From a checkpoint of a small transformer trained on Wikipedia.
Size: 12 layers, width 256, 6 heads of 64, vocabulary 8111, 15.4M parameters.
Architecture: LayerNorm before each block, rotary positions, biases, untied embeddings, attention and MLP in parallel.
MLP neurons of a small language model. Each row is named by its layer, matrix (down: output weights) and neuron, and shows model dimensions 0-127. Each number is 500 + 50 x the weight over its row's rms, rounded and kept within 0 to 999. Numbers have three digits each. A neuron's up and down rows have the sign that makes its largest values positive.
A block is one neuron, or neurons of one layer that tend to fire together. After each block is what it responds to, as a language model described it from the Wikipedia text at the highest values.

L6.down23:458498543436447511483516448586537526484447510529525574462459537510527461514482454528562531501463504438441543570233544515461553365486553514441433473458446512527500472539642594556494392518463562493538576528455506535582493465509526465471511482488394486481535526549476512370568549433462443409519513541468526486560550372511531473561542506418514417482484563466573469530414599475502532512522
L6.down477:477471504524469451557490480499509475535488542557450509536470453470535458403507395599510441495423521518636452362432496550499512451519438509509492502441439407569463441558534484502497486529471469541434503411561544502431424606512433474495478546469537492595514480577519537550526438468433496565447455435473533435546553558599562557526563584516607504387456378554576462454417505536440481529538
L6.down498:515585524448440521479462443497522541511493439582599494484484563520479445533539486442543473500466451501479514502442461461383556456530486515472426433538516413513438483416658593565526433498434469439533564450433569519502450478537479576556533517592494465482479569526468518447539544469448499454435514470545570505558505450499512469525587509390502470477482521529576516579583618482438577498447
L6.down620:516456484386579471559446542443544441443524484478534570547489430470509521496522496449548421563503458449587574519381451437514457430545547534469538397424509561455510508448482497538575472461554564543552469495543524561497455371538474559464539443570566463470550504463526504511564445504489526420483423493556501551534408491514548479463418477599456489493386471485531579579450562466507566488430
Responds to: Forms of "be" (is, was, are, were) right after a sentence subject, often a pronoun or surname in biographies, e.g. "He is", "Rakow is", "It was".

L6.down96:483511593391495436467605585481469505400532527388512467538565536517483489483456545567493557410516489523511502396444337524472464379418507589475544469484515482455508483578563588554429543453550450536543452566473532497509500494500488530495447448570393584577481461492566569457459430500489466461475542468562528526603528425512358524514560494542511531376483548519534458477465511510466533511468
L6.down258:425567443508515449475537406530483447460514577463463453563471485527501547577524452446536512524539589533564528505577478539485499536497460536512548454514469466441450589542489553478515515433471478516429468533458556458481539541519461565511398540526574511470510420486534535487425547517588394478484503494461508406568603568485454580500393501483431464520548456555415458413520551474419436496547
L6.down352:525495530438494546442573470493508526455492542506414413475440549548646464448471563504519544445530463529566509486462479541542516460516422563531583458623473509496421580458504569532440526536485560484534398577454539608510439516582479463488499408431568491600462489601630556515499581531530436556480511518479511541558526495522617497413577465488429477422577530537466495487493471449456516506493
L6.down471:529402454543410437417565555513465546567510407461449508464460448567481520461469554555491553522617613495530474477575465615490533532424496558481468566573499412529446469571438486504420512527500401474455559466514484458431507510548438439500481464529548524442487563427489458470510465427565481423506542432489464394579502509508576507561499499541512553397444500671525421459515490458567518571389
Responds to: Word pieces continuing a word already begun, strongest on German inflectional endings in titles (Deutsch-e, Schweizeris-che, Di-e), also mid-word fragments (P-om-pidou, s-we-ep, pr-int).

L9.down7:463532554439492486468454550453468496547531472533495494463515510503419446447467481412541504566490456551526486497480534552495442501462503475429466454605516561475431554449565546613468504424392490470517423527458508434447567386481447567412515445486572508415407414519541531630422451597535489562522536561494446484511496447549589535488443508494484510414455438513571514471406541504510487508485
L9.down134:550528527479461514558474432469564465523540516451494444535439455473468427555460489675454416510499493373432497540380512491527456534506554491563476422500461567462437501467592421502486553552532522567528532435446445453542490525570512528507487507537474369526490490451496554454606522510584473606530510515434462472485479456518408522498570430449442499494495541446496543586548456429527481483575
L9.down340:516511460512495420477632458390399544462421526538548539549474533550473571515495489432503513579600489566492484481594512519497556497485424464489498566434558443533453483492509472555487522473538587512487443462550478520418485466489560459463376558548466456427434489423469487516527510458579571559556450458499593461500508490585360514420474485518411492402565571458405483389551477456450445596487
L9.down373:518495581503497559523528515564449522579434507440592516477523450417517615563478515606470530538604542496449489568438435420483559536490498603461491536504537489463514543507443598471496496533494464511506510506539500547469455488560474587578604517456526439415464545528415506517562562479512538438530480500483425542567488511459500417504460457518527430424532498492556466559555459398499523536503
L9.down400:472491462489568553458441599538462488436406599444492488475523577504395499504522486508429534453489635542500521475446393522480433439490511512515519524530505518492421514516511562498530543471464417468413483563443567490386650512531482514477525477643416615550486436457531427462420483516470530509432545530521500448578477409539483469517562499549504567434513476490572466602486523468447437478493
L9.down586:460449603560540446478518500530513547469477502503434516501547532576500511450461556543500471499514503576433468436478499436561596409478642470478445482525510441504532518394502562560502519415451463437499525455534554430535479517522554540508474471580491578504505524552487493416400487465478454505515573521544427510456504476604523452461513562520487487482439558522457521577507516545540498490426
L9.down643:503588524429540532522597511554524529421452542511560465544551374430541417570528426458499527493443479502515417558412450518398529482409550521534361450503464544479492571534497457545491547559453499480535511403433512542477575452533424524475474467476440451509488518529535423452514537480593474437517555502498480529536470523523589455575619522466492525542526448523500599487495493461451519573522
L9.down676:525510651476541494455406578521514503478606506502474543408505478571449490505415502564393463451509549494464475429361507509435535587536444508495476519535505425477550515473502484505510534538437491561541504536593535526522483360465465557483495399424514490523438545569467487587473534498503436520543400572429451578552577522539452372529490490441433601473572458522500485504498497574493490522500
Responds to: Short vowel-bearing word pieces inside or starting proper names, often German or foreign, such as he in Weinheim, ste in Armitstead, Bo in Boch.

L6.down36:573465433344564504531518446475558571499473453550503565488435541523564547517549523420430468553493386465496483516453445523576431475557508478448436488497577487436502464403458494529499453455527553485606466533484426586485514379400569573505409490540525392455492527471474542491527424508560508502464578486546461565407497495459462431538457401507494485483431462455537494519500520465555543527429
L6.down232:510511485473551431493570444554599473538440521576498474473473498496450494480567454456435475499528516542477509473350557561494498574483488539666550522528494450531545468598529502455462458562509512503480413523486591531513535561590421459578444548419458528599615523420448542537375589553584508585499519459439455507519442388423592613560506514372497538538500471416455499458460427573494559397498
L6.down340:436567447396575480538488416454522520540475449554486493533558437511451602465514458504461489393419499489497558435521492466526545488540474507388484436456544541522526493437507517535489490380499433533442492511443464524529496434477652494558373385541545477441478476527493471523576498459536538545517519556542443570542493609483574543422469412522507544577430487522493499548543512493521492473435
L6.down419:460549543588545420471491488535502533600502470518461511517543535498506436520579470538486434448464553485458422427371543525557486437492552494513506508545479467503505546417577420492504481548548490448470560474535449526429539576622442554385545552443485488462563386517538517423565546524492582548462531636518538529462519522551459466562458535560609497533594478480491577580470498528508565459519
Responds to: Function words just before a described attribute, mostly in species descriptions, e.g. "characterized by", "flowers are", "Juveniles have", "plates with".

L9.down10:469472404478463575440574486545544487540468513554504447442431499523518595419518461458596470450552489535503519458500445498473638516579537522587461525498537486511565499479476566482451517473508464576509501441581521557594507494464564460606457516594406499471515433512462408535468540482515524484510425505523542443475524568491479472596492561480456410497535378445629525528507423470430483504466
L9.down54:464470513375559514482415516597457531562480599499492581507507557455396429482497430474565551435392443582571486499544530509570534480431520526501497492441443525477393478538601455445465456533475570511519510490549413547583496465600433469525528549453505440432494446548478533534508482414478489480534552500584520534508599501499537518566510524539558467592534494443467494451560470527490436508570
L9.down314:557551510511452459604495468492537461517529500547428542510593479575489504484525492499502427439530532540455495543488487482421511404488482408585461458485462457523495488525450466567473548460420404500409496479505581535443440471491441558440493516477521538465606507423490484504414507392419593531520457463407418582470506530498491483500514558495505444499448407497376475443531550482486445562487
L9.down414:544454450532535432483521549442539496519533526508550451507467552458582416625532478586454615449427440456542514558374560460514499527519548370403521575442455499439463534511580463420584463595511495437467473419554492356412517453514396460503519582492521466566574505483411550543508508422487479485447539574484536568534535507501542534568550501406552471628548553480550525447519517487455444575499
L9.down423:501496492454559557569554486449523502616399412429486492519581470458540519404466483509493563547550456550570483532400480507579450461492497436451430482506454477466523490537562550508522509569462536520443548547481480514531427523406581528432506404471575483456475571507515522410516390507474453546465531428441546501521507522556487543548585424538522544538526482408556490487442493434466570634525
L9.down447:549453553462462338572526507541527419500532516425525412519488473498460518477440499512500456603471557521416546425593525441467551490449410497530522553489504445471522462495548514538516465565568490467438551437489517466514443500496472385539474595420508471462525511600476420514503525512517446428599447503525519535491624506460515574486526436571574459519489612441497460568589429452513541477377
L9.down551:475464558508441493469528482456532483485536528462561474597585423466484529509550505439588569490485424516483457497366482470450548468516459518464515521499516470550589541439658446458528502511491518445489525469549433587499388531547435484503533506507468420418501520533546532394561588544448499518540545460553555501473450542603541510541597573499498593429501507559569563526481567444460512529484
L9.down559:527520486604554488526443478521469538559552547523421440529567519441517519469564349551507479540505569447473498514330499577534493512443481487439558463461548518564549549538628580476535476567508498557530397478539549471534499467543545559556511496576516466419494548463468516498460501507553543517434458436474541489421512414582516559572531492540534550486425473625481494516430475485489470472502
Responds to: Auxiliaries and adverbs right before a past participle, like were (injured), was (built), not (initially); also located/based/found before "in".

L9.down23:514558507420556448652489513457580488469536538510419479453450525454543452522500487509495508545556474477475458489507414458454370488486525486462442401525486408495465491460408583542466476366537509549505481533449526497543549496506442508557424436561529573499584584526547488521508537448582446589538514555544564601549502463487505535479479519509553525464533511492477590484571423514508497542507
L9.down45:608373487495577496477459498447538512525390473456493505545495505499479542498501419466457531504462526462430397510514580574506498582537441522400570522487498515589478461493553588528514603500438566573523480490506524466438484453465445469428410457503532511533533486517556574490439493518576552515497429469530397495531525551479534502535498526545521546473492509413509446551517449559414449510488
L9.down84:492433509472529507544458511585486427487462529537553428523555594510494549509530602511553474499553411486428470504402521596572592478436543421537458431437469510476469502455541532443528501486369537569595598466544485491579555493467488383519572467440477553519580534399487509465478486441620522566540584439525480516503563597524435457457474548512514460523470497456457507446541530450498488418479
L9.down89:484401510419506516604505513432414499499464476536496503590555556465443517465496467378465472545473500444536505352513583394568487491464507533469520515491539459553510470468476484537462526564518512509504422441485506457457473533411490465533515456484502531572486497485434559500483497388506562479438524458496424542592510413412520425543398539572557510514449589469489559547563462606509538482475
L9.down109:375514477482554497524416483485489561456425525522571472551523480478458550469619490500467547543529412519462485475349519539542448557548547447538548419541560474450478483497548529530667506522537443502525512548510541550483576494508491510536465547453521590514562447510473520460463453456482570542504495454437499520513583532468396497500449534520413411466524460604499546437525531521486497560425
L9.down130:470570509464499393488491450502494471540464489533528544493515482547473564446683482522514556457442482458490477469566586550493512492465505527480518569490492531455417415604486496540579514502538535447554471472450512391433481473513511455508528481513483495508429468541435536421563507452439486499485466500517487521474441519531432490548503490527334462534478469559554351471487438444426467464612
L9.down344:517438577475533463522433464469522436515515540474576436522582588529537487496407538475458577539494462531509482509570516410508472476506453415524524493483548428510610477659582469513508550518530551654490530505461459597515532423462426507516566493505472435513506464507440481436519513540481429457501525581485435485494489530502456585525555512582506613491525482519488548549526506577545462495533
L9.down459:559486596647530458497484487526430477470527555468558540562487613468499496437459464428530472441452523524539402499462545494451473381571533508522453411499479428496440439549603488448499481510481510515525499474554497548512548487403478436529524438524439569573532548454463519494506560523549461478487497486547476567554498424504441448429521447461460552543495522519431449517439545473575517507558
Responds to: Tokens inside or joining place names, like the comma in "Moscow, Russia", "British Columbia", "Beij-ing", "Republic of", in bios and event tables.

L9.down19:412442436476469543548592525579494518450536467535474549515477492515393506422551498526520448524549431528518448520442423449587457546415418508589556645512494462527486401479502515452560514547444429503537491571421556486536491464558498471522528514519443503552437505518439485452452496503503530504523429544458464490456476540461476434407406518508493508441440508554498543531464505519438492499552
L9.down74:539463526466491360527540465585546519512450570514526448524508597491529510556512496547517406537418547491524524545584486452526620503542584503609495421451449522482482460480402421539485528477488511438475533498519490490522483423574465553536517614470526467485635385484485465504573479494505464494463549413490416383483443518509400509440439553513490578449442513492491503549601485471510494518448
L9.down190:511503588440415486415506518582464433453560482472485482521547526574436554590502460489526476443381604527519445505587510577563513464559502464497548584469463512565532480450564509525568514516522518455487522553540506551553538533506512563560536532488551491536559501494544509478526438481538551602516534475593512439560586454475536518446556599439498453578432479492564551496388521446406521372517
L9.down399:472540443494523508445452465490503544534396444512644502568485397463543435519503436519489556515543548547432466408497458386423506451517509520528518451465496488515564538606501495475471592477505435523526426512476401487517489451451514463427646461645461482543426517481501543471452548550464472481495502560502492488557436574492543568396455500514572446660448487498555569534434447557477470500569
L9.down402:506553536529557528503472490494513352528533488552458549469498597428501495456552635506601538463421472506568473541466397488479548439495549514516419573539512498548507422448523436545448509445451467485470490537472494531473490441522420477537490475421499511597555436563548437498483450523498455489400499523488467509598505454517421431531499532514541604601502528454406603483564470474471492462479
L9.down437:453512466526399515563473562562524495444434514558498491528422557456429459560523492472481549500493413488530530529539509439446550541537434519462554493515442426584494551498483471501582478410538466479506586508531514476553477466536457526593436506477490440564523518484463544440527507474431575474478436502527482523433430604525503463592581467539420512494452534521529426501510439563583448525484
L9.down518:518535511529462477545446458565539448546533494503507600560459504422527465504499504415490438445601503527551466518466499549470528561551522559483531471472554611481504466390475590480581453611556546482551502586547538503515494506595525504504494453488485454436538613489528549432403471423455438486594520481537555511472453503529482475505561493502474570481483520542446526482448563408470485455478
L9.down685:580439370490437523553460537571472578499481500451512534552522584514554488525558467497571481479448557475520601455392510525588528487491638465510485530498478393579397485572561483471472493374550420575493593411476518479454450516537557495515440562610419448510442473405463483453464436517465591539492523500481423513512554544572464462542514570534489450411566544506604499533503518576375543443566
Responds to: Middle subword pieces of longer Latinate words, usually verbs, right after a prefix, as in ex-pl-oring, re-fr-ain, im-pl-ement, all-oc-ated.

L6.down56:425428625353549448481482552530474513422524555424405576492534625630498521560462501519472473494529472460554562500511522559550450474439604491479522413479560433545544487480625503421505513508464408484447503512470471431471532449571508469517513449485536539615461494562565562501472488570527483597448539544520542603515469489517469497468488484531434365578510512570473584482552485540483492538496
L6.down412:467449518496548452488469537496434570538608488585502435496478504542541485457515527502502522494495562556469476512223503414565449458426497489454549466469644450451515565515500550511494508499448429523533505552465482469413528407422467575563509538579496658458515536428474513530488511515515509542507371522501484451459451516447494479503547550535529612517478490539499530443454425547491571503413
L6.down475:493566395529519464425480443469597458420456544467479577538503491421425466508592425584533538555463506447463525547507516404555574482600558535441470433515497435594428590513474515575389465481472527514573466520506515519498462427507496529392496512484475433498465467609454501516528440505459407515570458442516473459498486599495452481494465517516480507440495489492460521523481558486536465478438
L6.down647:496500449516487509460549569512552507366602465466531540519533516503381505525508615502427534524480535462498448533517561566494581497587533563439527487549485487447574504414518501503515538522488487549501443415471551514604533445584492531537494404421457449495494495488459492478524447500537485554566499453622454576553495441426501548505477505455480471541517537529457588471471536458508511537438
Responds to: Prepositions and place words such as in, through, of, central, downtown, State, right before a named city, state or region, e.g. in Beaver, through Picayune, Downtown Canton.

L3.down51:512538586451522455445465491415520489563480569509445533506530497524428580525447448481474472532558542457387505539479473497584448498460446486521476518486503462495399551549543537490524590417440537491496531489477474517429511565514476485448464581585477584501406428470553476537450478522513411486507487469521511503492527484416526568439545628490530496457494449449515566541519598516485484484520
L3.down334:558420486433585455522511507496446447569583575579402414593453461553553480467540609502550436493569514555412603491514440516570430388514570550507495488492520411497420406498485478527498463552444408464449434495536550483572406468496500572473505463494492590361508536471584521483525557495569505598519377522517493492563611408464501554511379531570446511498603447570500486458544476588510505517534
Responds to: The "of" in "University of" before a place name (Michigan, Chicago, Oxford); weaker on commas after college names and table-header pipes.

L3.down204:452471610500377506565501496453420440520494522523480460482480474449500477490442507438530475440567545514590621559495456462438636575443535494529486510576502496445498452543476429479504521395518548484540461482544471482516464479527457467523580529496517559602606465566494545486463499383562518537522482534512535464462513540547472456492463511460531563552484574587582610524527435501519367523571
L3.down335:558530548570448476517457496503449415470624538476542511534503563421463508567483516520513523486445512473620500568563454469476516561464511469448469496452427457544440443487534397503511434516506544590529528447551520450520557482488333496463610491542474516458568523553507484489432514422505435499531560540476473421496532512489450510516555498471452562565535588500519443570540465508502512530585
Responds to: Final pieces that finish a split word, mostly color and shape adjectives in plant, animal or character descriptions, e.g. b-rown, redd-ish, ov-ate, bran-ched.

L3.down170:477540477325611486483494604513488569458613532481474566518466503480540455452500567479525512532543494507439499524495526532512516471602415434353511429480572429490614408478496528503491461506565444553483464482438516536524508592510511544464552498456447570560515543606574457471498523403513426564487422476536481496533497498475477576432538477566455463472504551549541502591373519423529498437472
L3.down487:505486477450556463410480504551552473471420511467433567440479587471509479516544576465500467501466545451514420464446544551514526463405514468500479415446571460445523494582519539493566425492452438596460451495426520549514419560501484395484520567475514523545440462492559534502449561453432503428455560549452511528427459544507502443494527492471467543470463474569507598421448517511507508434488
Responds to: Prepositions right before a place or other anchoring noun phrase, especially in opening definitions: a town in, along the, banks of; occasionally word-piece endings like -er.

L3.down152:519543448464540479464460538536626468452560461464516435464515591424469529547549454562521566524447548553505580444488496472462520480586451545548430437512488486507553444533574443490508525520526467499407484644464421429442538463543454592441533493495468511558592419538466525541523441510517464515473544473529619494497501439484430508547473471521427449553637500451541417467523401496530508521490
L3.down229:515600505474468495550451506502520472451505460468500431449619467464531544595542486423594582525452471508525517487440525384501513434560432467514514404464502541518499542422570526507493517483477463516558503492524498495511411409575489451458454418572515448432536494399557430491549483465404458361421547548574509472491524484425525438528558423426531437458492478480468427517534542534497573499509
Responds to: Be and become forms directly after a subject, before a predicate or passive participle (was filming, became more frequent); also fell, received, get, and = in equations.

L6.down93:496427488451439545502434511491583542468444514534439379508629525496601504521496515441491418452460508435513425501416482502425411449546508473550532497452509500504454518506528536550527552585505481532457567563493390437480451568438458619480531479514531507564421448417540434425489430436527518601481503476446488543487449513531572453620491442487530464488619471487509465631493522544497404443506
L6.down201:510537488501422437511523538450549524473493444488506523538522507484442550465438438513389613504384568450419470521516441542525493492575507445480437570589421511480439480460537485495572335472424535479490450416443471556456465443444569538530408574537614412465460462502514470503454498535522410518527565522449479564461531451501552460511573595455553474566505457488468502478493574436510516496517
L6.down512:476628495455508431534566444445513548451505510387486448550433528559483529523463524437472506514504516471472442522299483535517483580580511552524490480451532523475507489477560479595512553510520465533510556403377468512411496493491575462612470466602543557460570406499515550482483496425521584505556523521449506532495550455485506384464502501518489492458484520451504457465470514453435480498492
L6.down595:497536510490306477530479544543564434483415555441551557435576508484448508459541459465516565534470522434502616515470557497506549447538515540474544484477428602560537413467500511481556526474523453585532411447421545510564565520498499536509470500453465527490469442537531441455494485539405519487533430556648541444517504545591598443487474550469559552484554565478434545492537586493467438477546
Responds to: Final token of a predictable multi-token item just before punctuation: last piece of place names (Ariz-ona, Ver-mont), final year digits in dates (201-5), closing parentheses after nationality codes in tables.

L6.down122:410488472487581513503497446432493521521585505470434534470419522541464452480517588652422453524503497487419469450492530511567478485526525412540444450471450553473510521487456516505541512406549531537454510491522477474458529426389477442535628539597508557563647505498501562550527528452521542484470483517416607527508538516541529437480473512521539438458429516554519509596471463499426623486541
L6.down200:522462508452377427488519480401579629465508424511504559516517544482465515443430515542486470530479585582534582551378490577468498520494533482613483440491494457539545463543490497479558461493559512459537498582518433544471542462514479542530467584578495342440551557436505565470419440546549533613450487526409521501495466545523599514489467445511409557392478476465560473484494476448504469485475
L6.down210:541476443547514428624561407583556568638489558600543575559452485591546519376573481496463455533466457454514563439421513522522442509454514515513539435583547513625523565419453478489506520559588431413526486550468577514443582529509525497430509603493653487555571579574521454564524518500517511510528397512519513561563484537454529552542437433599428464512530505423462471540474481572549503432544
L6.down211:498559412513512466503520537480408594494416508519466467507585505569448497507548484615438529517498531392589499472351529583491484448555501460514494494514514422549531530481515478521481564504408491503487466450607583515480506482524532549464572463581483455503457503558509471475544515551475541584550466378424540504488439509565522559507586422491519501468466382479551490431537487531484461535503
Responds to: Inner word-piece stems of multi-piece words just before a suffix such as -ing/-ed/-tion (ex-ec-ute, em-erg-ing, ass-embl-ed), plus some wiki section-heading tokens like See also.